{"n_layer": 12, "d_model": 192, "n_head": 6, "n_kv_head": 1, "head_dim": 32, "d_mlp": 384, "vocab_size": 4096, "activation": "swiglu", "norm": "rmsnorm", "norm_place": "pre", "norm_eps": 1e-05, "positions": "rope", "rope_base": 10000.0, "rope_fraction": 1.0, "qk_norm": true, "attn_scale": 0.177, "bias": "none", "tie_embeddings": false, "parallel_block": false, "init": "orth", "init_std_qkv": 0.0342, "init_std_o": 0.0, "init_std_up": 0.0342, "init_std_down": 0.0, "optimizer": "muon_variant", "lr": 0.00365, "weight_decay": 0.24, "lr_head": 0.00553, "warmup_steps": 28, "schedule": "wsd", "decay_fraction": 0.616, "decay_shape": "exp", "final_lr_fraction": 0.0, "batch_tokens": 32768, "seq_len": 1024, "doc_mask": true, "train_tokens": 132200000, "steps": 4035, "dataset": "wikipedia_en"}
MLP neurons of a small language model. Each row is named by its layer, matrix (gate and up: input weights) and neuron, and shows model dimensions 0-63. Each number is 200 + 30 x the weight over its row's rms, rounded and kept within 0 to 999. A neuron's up and down rows have the sign that makes its largest values positive.
Before each neuron's rows, "fires on" lists the tokens most often at its 100 highest values on Wikipedia text that the model never trained on. A number after a token or word is its count.

fires on: " to" 22, "ar" 19, "ard" 12, "igh" 7, "d" 7
L3.gate185,221,233,204,195,183,238,175,233,231,177,182,184,252,207,170,186,198,237,206,257,232,186,178,242,226,202,229,176,139,225,221,186,225,179,184,189,224,202,187,173,240,232,231,109,149,212,214,236,217,155,218,186,262,211,217,237,192,218,237,184,194,179,149,197
L3.up185,204,241,196,214,204,188,202,140,184,189,235,251,219,150,221,224,206,233,152,183,168,255,133,198,185,209,240,181,179,152,239,189,248,198,199,275,235,211,220,220,233,212,185,223,218,209,198,221,255,200,207,166,210,222,216,241,197,139,248,167,181,199,211,159

fires on: " of" 24, "on" 13, " the" 12, " both" 7, "an" 5
L6.gate7,223,195,253,216,205,202,262,156,174,208,214,205,193,232,178,193,194,193,187,192,246,172,227,190,195,200,202,204,190,204,157,176,195,204,153,209,239,206,239,173,181,218,177,219,176,195,168,216,226,213,190,161,198,165,195,156,178,200,164,203,181,231,197,243
L6.up7,111,179,202,203,229,135,189,170,181,127,200,204,196,204,241,139,176,211,175,212,194,220,180,214,233,202,180,133,195,194,171,217,230,202,208,177,224,204,223,166,197,182,169,195,217,177,184,215,181,198,185,195,229,211,115,207,181,180,235,178,246,163,201,179

fires on: " Team" 17, " District" 11, " city" 10, "ast" 7, " people" 7, " family" 6
L4.gate136,149,189,245,213,295,208,192,176,201,163,278,211,232,217,263,168,187,201,235,237,242,171,222,204,213,228,200,181,223,185,176,230,236,219,196,203,178,214,186,212,194,257,217,180,189,185,144,174,247,184,216,206,209,221,171,227,190,199,184,246,233,136,237,174
L4.up136,197,201,256,210,163,140,200,204,225,229,208,242,192,246,182,197,222,209,176,206,230,230,231,200,241,206,172,171,245,139,224,191,189,202,197,238,193,173,213,228,192,254,165,162,190,164,244,172,157,184,162,218,186,234,181,195,202,312,167,179,216,219,144,245

fires on: "est" 34, "it" 22, " of" 17
L6.gate168,172,233,217,279,253,204,226,179,246,200,274,188,225,160,182,141,288,284,198,233,179,141,190,188,233,172,163,226,220,250,173,180,202,221,180,244,196,232,222,213,227,185,197,190,146,201,211,237,246,142,216,201,179,213,172,174,211,216,196,232,164,192,218,202
L6.up168,191,210,194,233,210,179,238,190,177,186,213,214,193,237,219,175,243,207,173,194,225,153,177,229,178,225,231,180,189,234,189,192,231,196,220,184,169,207,169,187,198,245,221,231,201,217,159,179,175,187,201,204,153,185,215,227,229,221,227,155,176,218,202,159

fires on: "h" 31, " 19" 11, " 18" 8, "st" 6, " 15" 5, " same" 5
L4.gate275,203,170,232,188,245,201,199,213,159,219,201,185,223,210,144,186,234,195,175,212,207,199,208,182,156,175,184,216,161,99,179,169,226,182,174,252,161,237,260,230,163,206,190,234,192,171,229,185,174,203,221,229,229,211,175,150,209,246,213,211,195,170,168,185
L4.up275,117,248,225,215,234,175,200,242,200,229,232,208,211,196,198,185,201,241,129,208,186,171,181,163,125,183,195,203,188,206,180,132,149,197,222,245,202,151,219,191,164,193,200,237,165,141,263,226,234,228,186,211,213,202,199,174,190,206,264,195,239,197,176,165

fires on: " Z" 25, "us" 10, "as" 6, "st" 6, "ell" 5, "le" 4
L6.gate213,205,212,172,218,165,188,233,147,204,181,183,231,262,136,182,197,209,189,196,207,213,157,206,202,214,224,191,209,199,193,189,218,173,188,197,166,168,158,188,151,213,235,187,205,164,220,232,170,186,169,209,174,198,177,190,246,236,181,153,180,224,238,228,216
L6.up213,218,189,197,188,205,154,206,181,231,221,231,204,226,147,236,144,155,164,163,157,137,217,205,199,265,254,159,194,198,175,211,233,193,219,224,212,148,206,215,186,245,214,215,243,260,218,248,212,219,197,155,169,238,210,240,174,203,236,201,209,202,242,168,291

fires on: " that" 35, "\n " 24, "," 10, "s," 5, "ther" 4, "=" 4
L5.gate367,213,220,189,209,206,199,245,186,187,183,182,143,170,194,162,244,194,168,175,142,205,202,233,171,242,166,147,184,126,187,185,209,150,196,209,237,183,228,202,155,187,243,167,222,175,163,186,216,218,154,237,190,199,167,194,194,190,245,227,169,205,166,189,220
L5.up367,203,210,175,185,218,227,197,170,169,170,178,190,173,193,166,147,265,219,215,163,196,198,227,206,232,175,177,184,135,219,213,230,172,178,249,203,201,181,195,175,190,214,212,216,172,142,214,179,136,137,218,188,193,134,215,279,174,218,243,154,179,188,209,229

fires on: "y" 20, " of" 15, "m" 7, " s" 6, "ver" 5
L6.gate31,199,206,233,213,175,257,179,156,192,142,140,183,221,211,232,141,210,191,213,174,183,163,241,207,200,143,197,242,213,200,202,189,215,188,195,184,167,195,201,208,273,182,190,181,210,193,204,134,182,227,153,183,165,177,219,169,214,259,216,200,203,167,146,164
L6.up31,186,215,212,218,198,194,191,219,234,208,217,113,207,208,192,170,224,189,226,206,194,198,219,174,189,172,267,194,135,260,173,214,293,237,198,143,223,191,225,182,236,138,186,195,168,213,132,191,174,249,257,211,209,226,191,208,182,172,207,251,232,184,178,228

fires on: " of" 63, "ats" 7, " coach" 5, "ist" 4, " |" 4
L6.gate27,212,161,217,236,201,192,212,212,183,150,176,206,198,176,230,165,159,189,210,181,231,114,215,224,245,176,224,179,219,224,166,191,185,231,190,212,203,205,179,229,242,225,195,231,161,182,187,230,159,153,241,181,161,227,186,222,191,179,213,242,165,196,232,147
L6.up27,208,219,247,197,209,167,236,172,189,186,187,189,210,212,253,209,224,255,229,218,191,147,196,200,183,179,161,233,203,187,179,136,212,239,163,219,218,159,192,209,245,249,196,218,161,186,194,203,188,208,248,187,226,147,175,205,178,187,262,179,179,187,173,162

fires on: " |" 75, ";" 8
L6.gate376,200,146,212,188,229,191,226,123,244,180,231,217,198,155,179,160,220,188,194,214,183,215,196,177,165,171,179,187,220,207,184,175,251,210,196,161,148,245,209,227,206,205,148,237,188,248,182,181,232,147,174,221,196,193,181,218,226,200,179,222,151,196,136,195
L6.up376,146,216,184,196,149,126,252,190,201,178,214,188,222,194,136,209,200,210,216,227,231,163,237,280,237,186,214,147,204,182,234,169,194,240,194,223,208,185,183,230,136,128,167,192,191,220,191,196,231,188,160,190,238,190,218,143,198,201,193,158,240,266,246,198

fires on: "," 37, " that" 22, "s," 9, "e," 5, "1," 4
L4.gate83,202,200,179,212,235,178,259,192,174,184,171,190,173,201,190,217,226,216,140,162,197,212,141,195,210,161,178,215,128,176,196,163,223,215,200,195,232,178,180,238,238,260,242,238,206,184,189,196,227,197,169,217,219,115,222,214,180,175,180,195,203,197,247,249
L4.up83,210,137,165,182,216,176,258,204,194,208,176,155,171,206,157,210,250,174,181,216,232,166,190,211,167,179,179,218,182,177,219,219,198,191,199,214,230,170,213,186,264,247,247,254,169,187,181,215,238,140,235,212,184,174,195,234,231,251,196,245,224,218,222,215

fires on: " |" 27, ":" 19, " 4:" 12, " 3:" 8, "'" 8
L4.gate217,223,134,163,166,198,178,230,192,218,189,188,170,150,166,155,171,204,190,205,208,244,244,235,191,226,222,223,190,229,202,226,241,234,182,162,176,195,250,228,197,175,223,207,243,201,176,162,177,208,212,146,230,225,189,207,209,165,161,167,240,262,192,199,223
L4.up217,176,240,192,165,167,168,238,190,163,199,212,196,180,220,175,210,213,222,233,250,213,218,237,202,240,261,208,183,192,199,223,139,290,189,168,239,217,185,158,246,171,213,170,244,131,220,165,198,141,208,205,200,191,194,198,167,215,230,174,214,218,168,225,282

fires on: "ed" 18, " g" 13, "ing" 11, "s" 11, "and" 5, "om" 4
L6.gate13,126,235,203,196,171,184,177,209,227,200,234,191,208,177,208,200,204,213,224,195,214,231,168,150,199,167,279,170,164,195,181,212,204,234,216,250,194,183,194,220,244,197,217,235,225,222,199,210,211,168,231,148,189,208,240,207,212,157,149,194,228,240,247,248
L6.up13,213,180,169,197,217,199,136,220,182,204,228,150,173,198,177,178,183,222,187,218,263,159,217,238,221,179,218,158,155,181,179,163,213,177,254,173,165,204,150,180,194,228,219,212,182,241,171,242,239,189,238,214,156,195,224,211,231,198,216,240,207,219,231,151

fires on: "'s" 22, " to" 15, "6" 10, "ed" 7, "ing" 6, "8" 4
L3.gate210,192,201,214,190,149,235,185,192,191,153,178,199,158,200,258,170,191,175,225,180,180,182,179,168,239,183,168,255,252,187,208,220,198,270,216,237,218,208,182,192,201,114,223,217,211,189,242,234,156,197,165,208,210,139,226,197,192,158,187,203,225,220,180,154
L3.up210,215,158,133,182,213,240,213,245,148,161,177,214,220,185,218,156,185,172,176,214,176,237,162,203,229,164,192,224,227,152,157,202,202,171,230,230,226,160,165,194,228,201,205,173,226,196,205,247,221,193,189,183,159,236,195,198,171,172,195,237,257,215,203,232

fires on: "w" 20, " g" 15, " G" 9, "b" 8
L6.gate87,136,191,167,240,150,191,176,131,203,247,203,196,270,196,217,217,209,171,216,241,200,189,183,175,210,209,229,175,228,171,227,234,151,182,157,204,198,185,219,189,206,241,185,206,189,161,195,233,210,178,180,216,223,219,244,172,188,171,197,196,220,157,196,203
L6.up87,210,224,168,179,205,159,196,149,111,196,211,193,179,223,229,224,192,180,208,178,224,253,186,207,209,253,191,217,205,178,206,146,162,229,188,206,226,254,199,234,136,196,173,130,205,186,175,187,180,167,199,142,203,247,184,203,177,190,189,210,224,199,171,198

fires on: "ure" 22, "ced" 10, "ond" 8, "ce" 7, "ind" 6, "ed" 5
L3.gate42,168,233,163,235,262,206,250,273,231,193,178,136,145,184,214,178,182,162,196,183,159,239,270,250,172,214,182,204,204,216,234,174,208,193,162,218,216,167,195,201,202,210,215,196,186,182,218,185,277,267,213,237,193,166,207,223,216,228,211,234,215,249,221,180
L3.up42,271,214,183,233,205,222,190,229,166,181,193,201,172,204,160,188,138,195,181,228,204,254,255,202,173,194,184,172,159,215,209,174,168,213,190,221,180,145,218,201,228,245,170,236,241,223,229,168,204,206,202,183,150,183,187,191,182,183,229,220,154,283,196,199

fires on: " 199" 20, " 201" 10, "," 9, "s," 7, "1" 5, "\n" 5
L5.gate164,192,202,216,191,209,191,275,217,171,206,191,197,227,192,178,195,250,193,201,167,181,164,174,201,192,217,178,153,185,220,201,186,199,211,240,200,177,233,217,263,222,195,236,205,202,229,235,246,188,144,150,187,161,196,179,165,182,195,180,208,247,220,162,246
L5.up164,198,193,207,154,211,184,227,239,224,204,224,187,206,232,243,171,189,208,176,212,206,157,178,203,207,205,185,227,242,186,160,174,201,212,132,203,240,222,195,190,245,161,189,207,203,201,238,174,254,182,165,236,218,192,222,117,206,224,187,247,234,186,212,209

fires on: "th" 26, " as" 13, "at" 12, " Mont" 9, "aking" 7
L5.gate117,184,209,189,212,201,196,136,216,222,196,224,150,160,164,189,204,156,211,158,155,211,195,219,242,225,235,154,179,185,169,225,216,206,204,204,212,189,224,200,183,239,179,200,228,209,191,238,185,195,153,186,180,156,230,230,283,186,212,187,218,170,230,220,189
L5.up117,193,224,215,194,183,157,174,182,228,191,166,171,219,215,149,208,168,184,175,188,215,152,221,160,223,195,175,187,171,194,240,205,184,240,181,217,223,212,241,178,171,174,148,256,205,237,210,193,171,198,180,171,171,202,192,242,155,227,186,197,209,180,207,201

fires on: "A" 16, "E" 13, "H" 13, "able" 8, " |" 6, "ful" 6
L2.gate96,222,203,180,205,175,249,254,205,150,213,201,247,208,153,227,209,217,195,169,222,231,273,173,146,190,192,222,191,169,218,223,154,212,164,199,234,172,240,206,191,158,191,153,213,235,210,188,222,155,209,221,181,185,181,149,223,203,200,189,247,189,236,130,214
L2.up96,212,223,207,205,287,161,220,200,170,198,198,225,257,220,157,182,142,211,163,198,242,159,222,177,211,239,225,221,185,215,195,185,194,215,151,226,198,199,209,204,153,206,134,237,204,202,201,181,145,246,146,145,226,173,192,237,185,263,192,218,254,214,225,225

fires on: "ad" 22, "ath" 10, "an" 7, "ag" 7, "w" 6
L4.gate101,240,216,227,193,181,182,176,175,231,189,164,167,143,206,196,152,171,218,206,233,283,200,200,185,219,217,151,224,187,236,226,219,198,213,206,198,207,216,190,178,182,183,215,213,192,170,216,172,189,224,232,198,199,173,236,224,276,190,178,153,231,261,254,201
L4.up101,209,189,168,205,195,163,232,201,176,187,187,231,206,169,218,214,196,200,217,185,212,227,199,125,215,193,162,174,224,157,126,170,163,226,239,159,122,195,192,186,222,218,170,176,160,215,243,199,181,192,175,181,147,233,197,162,252,195,240,165,189,174,193,168

fires on: " |" 26, "ur" 18, " and" 8, " R" 6, " English" 5, "ish" 5
L5.gate163,261,163,172,207,235,218,240,218,224,189,193,142,242,193,203,197,183,164,212,199,238,229,175,215,182,167,208,232,126,270,170,166,232,159,191,178,182,217,193,225,216,279,212,212,203,192,216,194,155,205,179,152,197,194,204,191,198,138,185,219,201,239,198,186
L5.up163,256,191,204,232,176,135,202,166,212,251,192,153,188,221,148,194,216,168,219,153,280,164,221,197,216,220,196,188,226,188,224,155,207,224,160,197,181,225,188,143,195,167,140,215,212,229,182,220,241,229,154,171,190,227,159,191,193,160,221,201,227,218,183,184

fires on: " g" 31, " in" 17, "ctor" 11, "g" 7, "r" 4
L6.gate269,208,167,154,170,204,206,198,223,245,219,202,190,190,243,232,211,173,221,259,198,167,196,125,218,232,218,191,169,155,261,206,213,166,182,168,219,122,190,193,141,232,140,232,236,171,204,219,139,151,186,192,164,257,204,269,180,224,205,163,212,189,192,232,235
L6.up269,127,167,202,204,238,235,170,199,186,191,166,187,249,244,204,172,209,262,212,207,219,233,247,239,193,194,185,210,245,184,182,218,204,238,182,222,217,175,198,166,230,210,135,208,238,220,174,191,149,189,196,179,229,161,253,169,253,175,199,180,183,221,248,243

fires on: "p" 20, " \"D" 11, " \"B" 10, " \"M" 8, " \"T" 8, "O" 8
L2.gate73,245,175,190,214,198,181,184,156,203,181,227,158,180,235,151,197,150,146,162,239,171,185,195,166,227,186,214,207,167,165,225,183,233,183,208,175,210,144,189,224,246,192,173,228,211,202,254,251,216,262,231,166,187,266,155,172,219,164,214,207,185,217,221,186
L2.up73,238,206,201,191,192,178,190,172,181,151,156,177,188,95,207,136,209,203,208,208,162,211,182,147,210,179,189,233,196,141,224,233,150,228,225,175,231,165,205,207,176,161,260,196,219,204,200,158,212,235,181,212,210,169,216,221,175,233,231,188,241,182,175,178

fires on: " as" 24, "at" 13, "b" 13, "ly" 5, "il" 4
L2.gate364,181,228,213,245,151,147,146,196,235,251,168,215,221,178,222,228,202,154,165,222,154,221,171,227,237,229,197,186,181,168,244,211,254,197,160,184,181,235,222,225,155,225,181,185,196,200,214,167,189,132,195,169,232,195,219,242,213,220,204,204,197,167,261,231
L2.up364,218,272,201,205,230,197,188,166,216,219,218,167,162,228,271,161,222,232,179,154,196,193,226,192,207,249,187,159,194,172,200,194,208,193,237,205,205,242,228,211,144,191,178,152,203,198,219,212,140,164,181,222,201,198,244,225,151,205,224,180,192,187,212,173

fires on: " =" 28, "h" 11, " other" 9, "ist" 8, "ov" 8
L4.gate126,167,166,158,223,227,193,118,216,167,232,169,210,168,174,176,235,199,222,229,144,199,184,168,203,170,126,216,238,196,172,156,241,232,207,186,233,135,211,204,198,154,177,125,195,189,200,212,210,208,204,182,165,163,236,211,201,214,180,247,210,214,224,194,248
L4.up126,218,205,167,199,253,202,123,195,173,206,192,198,204,233,202,204,205,173,200,152,144,158,202,197,198,174,210,216,260,221,218,281,195,208,198,197,177,236,210,211,130,177,185,189,169,175,238,208,193,191,215,143,195,174,209,198,230,180,254,198,133,267,180,229

fires on: "-" 100
L6.gate259,155,172,195,183,219,239,248,224,210,139,194,172,193,197,177,193,212,204,194,224,207,239,168,154,197,135,187,189,160,216,151,243,204,246,184,234,185,160,230,188,236,198,210,209,231,155,244,234,235,222,218,256,207,173,200,191,113,225,192,237,204,226,148,241
L6.up259,225,173,229,133,155,223,172,201,231,179,208,242,189,210,208,175,182,181,187,219,223,215,223,199,217,245,192,155,203,238,262,212,122,211,238,175,191,225,179,200,226,249,208,212,225,194,145,211,229,187,218,175,238,166,239,227,218,213,222,187,187,206,200,208

fires on: " |" 42, ";" 27, ":" 6, ");" 4
L6.gate267,179,189,183,178,227,181,215,219,243,131,216,196,234,210,213,177,223,223,229,186,212,234,230,231,218,105,197,96,169,209,204,202,229,225,166,214,226,218,137,205,230,170,188,189,178,248,202,151,232,180,183,141,153,178,210,176,163,188,196,207,203,173,242,247
L6.up267,269,147,237,192,191,158,229,157,171,159,226,218,195,242,223,146,198,218,203,190,188,228,241,201,226,187,140,186,214,163,162,221,219,194,189,228,212,160,152,200,181,207,125,207,92,229,184,158,226,229,189,203,172,196,212,177,211,169,161,197,184,173,215,211

fires on: "ing" 26, "ed" 14, "ected" 12, "ating" 6, "nd" 6
L3.gate9,174,209,163,164,176,199,171,209,218,219,169,177,174,152,230,249,203,183,251,137,234,204,190,260,226,189,193,219,123,219,196,182,259,179,197,206,133,172,133,204,229,210,254,182,175,172,208,215,202,135,217,133,204,230,243,206,181,181,174,246,208,195,272,184
L3.up9,244,201,164,202,187,142,199,164,209,197,212,183,145,186,211,195,173,172,153,179,205,231,181,228,217,197,202,172,189,209,141,203,207,200,189,233,120,180,206,107,194,215,157,169,238,200,255,215,261,233,232,199,230,240,200,194,253,148,199,174,211,230,260,197

fires on: "p" 15, "od" 12, "ow" 10, "ang" 9, "é" 7, "val" 6
L3.gate326,240,212,264,179,165,230,191,190,215,239,188,232,212,186,263,223,207,223,201,219,213,205,208,194,205,236,167,250,154,192,203,245,181,241,215,163,220,190,143,199,164,143,160,248,231,210,198,193,223,161,197,234,237,132,183,179,169,192,267,176,179,230,210,239
L3.up326,182,183,196,204,201,237,199,133,196,227,240,231,182,236,228,174,186,220,207,189,186,169,236,172,218,191,221,183,215,251,154,167,147,220,178,236,200,170,174,211,267,237,200,248,238,223,234,205,220,175,202,205,209,174,178,279,214,203,231,186,232,182,209,145

fires on: " the" 29, "," 15, "ill" 8, " |" 7, " s" 6
L5.gate191,198,196,181,184,160,236,193,197,164,208,253,211,184,201,164,184,170,235,201,159,198,230,208,198,204,184,140,201,222,234,190,180,121,163,238,199,119,196,207,143,219,209,144,224,195,119,235,199,183,168,229,205,186,188,191,173,201,256,166,239,235,212,214,137
L5.up191,173,174,246,274,243,216,211,262,202,190,201,201,147,194,248,176,207,173,165,233,213,245,223,187,186,214,241,130,202,219,172,163,153,181,245,211,149,237,163,165,168,202,214,228,171,123,215,173,210,179,170,166,215,215,234,221,237,220,132,178,259,185,123,174

fires on: " |" 19, "ul" 9, "tal" 9, "ron" 6, "am" 6, " known" 5
L6.gate294,188,131,165,253,212,145,239,180,153,210,242,198,206,208,198,244,211,244,174,135,188,220,228,251,178,206,204,211,239,138,204,187,178,171,192,208,166,277,222,182,247,158,234,241,251,197,236,219,191,196,256,243,180,206,150,228,169,232,204,174,190,206,205,187
L6.up294,209,168,214,237,152,157,210,172,187,171,178,202,253,119,154,177,202,201,157,154,238,176,222,173,193,206,198,208,226,190,185,203,183,143,146,246,189,220,213,233,188,207,216,171,166,209,158,202,217,134,202,186,228,195,216,248,197,185,171,184,200,217,169,183

fires on: "e" 15, "b" 13, " She" 11, " Be" 10, " she" 5, "2" 4
L5.gate209,218,247,201,238,212,210,196,212,219,233,231,174,258,158,227,186,227,221,200,168,225,224,195,245,200,192,204,223,210,146,218,151,138,191,185,184,162,209,202,139,204,164,192,202,224,203,128,233,218,184,190,259,194,191,222,209,214,183,274,230,152,216,127,229
L5.up209,202,267,202,184,161,212,223,190,179,251,188,155,210,192,234,186,238,228,181,192,201,215,173,252,202,181,188,212,155,197,218,208,203,137,176,243,231,189,217,190,236,149,237,240,212,236,182,218,187,173,203,234,202,214,159,150,213,250,252,248,205,218,186,220

fires on: "e" 15, "m" 14, "st" 9, "ol" 9, "se" 7, "n" 7
L3.gate382,182,201,182,154,233,208,161,179,182,224,198,185,189,227,207,152,153,225,260,88,165,198,173,200,166,183,137,187,189,125,189,158,221,199,206,197,224,194,204,210,251,170,184,185,235,142,213,185,203,212,219,217,242,223,278,187,193,174,195,163,194,190,174,192
L3.up382,181,220,268,181,145,257,234,205,206,220,220,187,219,211,188,173,160,220,217,168,221,211,164,178,194,230,175,179,209,141,234,183,228,194,220,229,159,176,229,169,169,202,156,205,201,186,196,161,237,201,216,251,201,194,207,201,202,164,188,180,165,217,204,195

fires on: "ar" 18, "ce" 13, " /" 8, "d" 7, " (C" 6
L6.gate256,234,210,167,226,206,215,198,234,192,166,145,229,206,268,159,249,166,142,173,157,167,161,263,206,175,183,165,212,190,171,219,225,170,188,217,193,204,168,180,218,196,213,206,260,220,200,202,197,220,178,220,183,141,220,156,226,213,187,262,211,178,238,217,200
L6.up256,188,214,210,229,190,163,183,233,224,185,206,180,230,195,201,192,198,144,208,180,166,125,227,213,199,174,199,171,174,139,212,216,191,232,179,165,197,196,165,194,209,257,199,211,237,159,214,223,208,206,165,213,229,186,185,206,178,177,242,205,211,229,180,138

fires on: "\n" 44, "m" 5, "g" 5, "^{" 4, "alk" 4
L5.gate173,209,167,202,226,179,242,131,222,166,175,200,181,183,197,176,158,202,210,189,194,221,268,167,242,180,242,146,230,150,172,196,209,217,230,214,192,155,187,188,198,207,196,262,207,169,200,194,179,209,187,253,175,219,238,210,188,218,216,163,191,239,171,175,219
L5.up173,239,195,274,233,195,232,167,241,145,142,261,188,158,171,168,141,201,215,194,198,198,222,197,192,191,255,163,234,162,180,159,131,176,230,230,189,221,227,237,164,189,178,217,151,211,186,191,196,203,188,212,175,213,209,254,211,167,215,206,149,195,192,240,200

fires on: "h" 42, "z" 11, "ov" 9
L6.gate1,223,210,180,212,228,127,164,210,197,147,235,187,117,169,227,203,167,181,237,168,243,214,150,189,186,184,152,226,194,187,191,240,198,229,158,207,229,200,227,192,213,173,190,191,223,218,176,210,217,204,244,153,147,194,171,210,204,218,238,216,181,224,165,193
L6.up1,242,224,171,181,267,182,201,190,186,204,167,199,181,139,214,229,162,216,170,178,209,250,187,217,198,194,202,218,201,212,172,231,208,283,179,219,243,236,202,189,155,203,214,196,186,184,164,209,202,219,229,181,179,273,189,188,252,198,241,165,200,211,143,201

fires on: "-" 76, "." 6, "ound" 5, ":" 5
L4.gate24,190,207,179,200,245,233,225,214,246,186,245,180,215,188,203,211,220,207,163,192,224,235,193,197,229,126,199,199,183,254,157,212,165,244,248,198,181,156,155,227,209,211,171,180,185,196,212,169,212,193,209,199,224,146,229,162,143,177,201,197,245,199,188,254
L4.up24,197,177,201,276,208,226,242,183,220,184,207,200,209,217,183,227,177,220,218,238,232,204,210,187,168,201,228,186,162,218,219,154,219,127,214,212,211,198,226,246,217,172,236,155,178,234,165,216,156,212,192,138,246,213,190,199,207,235,202,196,187,187,128,236

fires on: "ing" 25, "and" 12, " first" 11, "r" 9, " second" 8, " Second" 5
L5.gate30,218,229,183,236,269,199,221,161,212,214,237,189,156,198,245,192,208,168,214,187,194,235,194,222,194,205,173,204,204,195,206,202,178,252,223,157,209,211,220,248,209,223,241,240,225,161,194,156,282,185,215,180,231,172,207,236,200,201,157,180,190,193,174,180
L5.up30,180,223,200,183,210,189,218,198,144,220,230,169,185,157,179,205,203,179,189,244,210,164,184,263,220,196,193,211,201,215,177,189,173,231,245,220,155,262,215,245,242,197,187,242,204,158,202,174,242,201,256,214,217,180,214,166,225,240,141,182,170,191,170,174

fires on: "av" 20, " p" 15, " elect" 8, "ab" 7, "ad" 5, "P" 5
L5.gate121,215,174,254,174,134,197,159,144,183,238,225,265,189,230,215,194,163,170,226,175,182,226,239,231,196,229,175,243,217,221,254,231,194,209,133,200,174,216,217,185,218,221,177,249,202,200,234,202,222,232,194,160,206,225,184,193,208,220,193,218,248,263,201,193
L5.up121,182,202,164,172,179,181,148,183,171,237,235,266,223,232,158,194,153,201,201,173,203,216,198,211,245,219,207,221,217,217,217,227,204,254,146,212,225,211,204,222,222,185,240,228,248,203,223,162,187,206,191,277,183,172,189,117,158,215,188,235,232,256,186,209

fires on: " she" 24, " She" 19, " her" 6, " to" 6, " He" 5, "==" 4
L4.gate377,177,271,187,186,202,221,209,212,207,193,242,204,204,163,174,249,209,184,256,204,215,209,131,234,161,199,205,191,194,187,219,225,216,222,140,214,192,194,222,191,143,159,198,168,200,211,200,237,197,175,183,175,164,193,227,126,199,212,252,209,183,185,193,211
L4.up377,214,239,260,264,194,195,216,176,249,194,207,193,164,210,231,208,215,220,193,167,163,164,206,220,200,206,171,186,218,232,168,185,215,203,196,234,282,202,203,204,176,231,221,200,232,207,134,208,196,236,227,210,219,185,176,201,182,233,205,221,230,173,189,204

fires on: " its" 25, " has" 7, "m" 7, " they" 6, " no" 6, " than" 5
L4.gate223,157,182,178,143,209,191,246,191,223,186,236,199,221,187,213,186,210,242,215,189,163,221,213,223,228,210,204,204,231,223,189,233,173,152,166,214,243,233,194,215,125,157,226,206,204,237,194,238,204,196,226,200,223,223,229,213,167,175,175,212,151,266,174,198
L4.up223,240,178,238,145,177,270,138,185,192,201,206,190,148,202,152,205,211,213,181,230,180,242,205,200,229,204,167,222,253,178,181,242,229,229,202,174,218,245,193,197,105,171,182,166,172,181,178,186,202,183,181,212,245,226,244,206,228,152,217,223,243,202,212,202

fires on: "x" 20, "j" 8, "ç" 8, "ach" 7, "z" 7, "em" 5
L2.gate46,227,205,227,193,213,184,187,199,213,207,205,137,178,225,194,236,204,251,184,293,247,214,169,264,197,165,244,186,154,179,181,173,170,218,180,191,217,151,229,190,237,220,214,201,245,153,272,219,173,212,152,200,214,222,208,199,162,163,203,167,185,239,200,203
L2.up46,209,188,208,203,216,184,182,170,218,165,208,191,174,210,219,211,204,213,196,271,172,223,117,161,213,178,253,216,203,186,242,203,189,237,173,241,199,179,176,180,205,182,150,192,222,193,205,192,184,257,199,199,171,180,248,205,175,180,229,190,243,204,201,252

fires on: "on" 30, "ipp" 8, "est" 7, "i" 7, "ood" 6
L3.gate371,217,155,213,215,218,222,160,149,207,197,216,143,207,174,217,198,169,207,186,196,174,203,217,208,171,236,160,216,251,183,194,169,231,226,207,247,209,188,198,139,175,215,204,195,197,170,218,201,228,194,245,188,243,212,221,217,187,248,232,189,235,190,203,199
L3.up371,170,208,211,209,174,183,198,193,234,208,212,196,189,215,184,212,204,259,182,186,200,198,227,223,173,195,190,185,252,181,203,161,192,197,170,281,277,196,235,115,185,225,147,207,213,185,222,203,228,160,175,198,241,242,230,222,235,251,240,148,193,187,191,165

fires on: "k" 22, " from" 9, " k" 8, "m" 6, "itor" 6, "ing" 6
L5.gate321,165,217,193,170,193,257,200,191,163,180,264,197,216,188,194,161,194,236,217,139,131,217,162,193,187,180,204,216,125,167,173,231,195,218,243,166,220,184,237,228,190,229,170,161,208,172,166,183,202,194,135,138,201,206,229,187,236,164,126,209,192,155,229,184
L5.up321,234,243,195,179,233,196,183,216,229,219,199,203,162,178,234,197,214,177,227,175,168,257,235,228,162,213,253,143,180,194,231,244,166,236,195,174,218,245,170,192,209,196,170,224,180,188,186,226,186,157,238,184,275,173,176,188,186,242,221,200,193,144,227,187

fires on: "0" 36, " by" 13, "20" 7, " him" 4, " her" 4, " year" 4
L2.gate187,201,153,227,163,217,188,223,169,159,254,174,204,276,199,213,176,227,181,148,238,214,243,222,250,244,220,195,246,215,189,211,188,162,151,224,180,208,225,263,200,205,184,164,193,267,270,159,180,238,174,181,202,217,182,203,239,162,177,221,216,205,195,262,215
L2.up187,220,195,248,225,115,148,220,258,191,234,200,265,264,183,200,171,201,192,145,196,203,180,214,235,205,176,175,189,157,211,196,195,159,169,249,193,165,131,261,197,201,188,253,179,166,273,158,203,241,212,204,185,175,179,215,263,188,173,210,240,236,176,201,223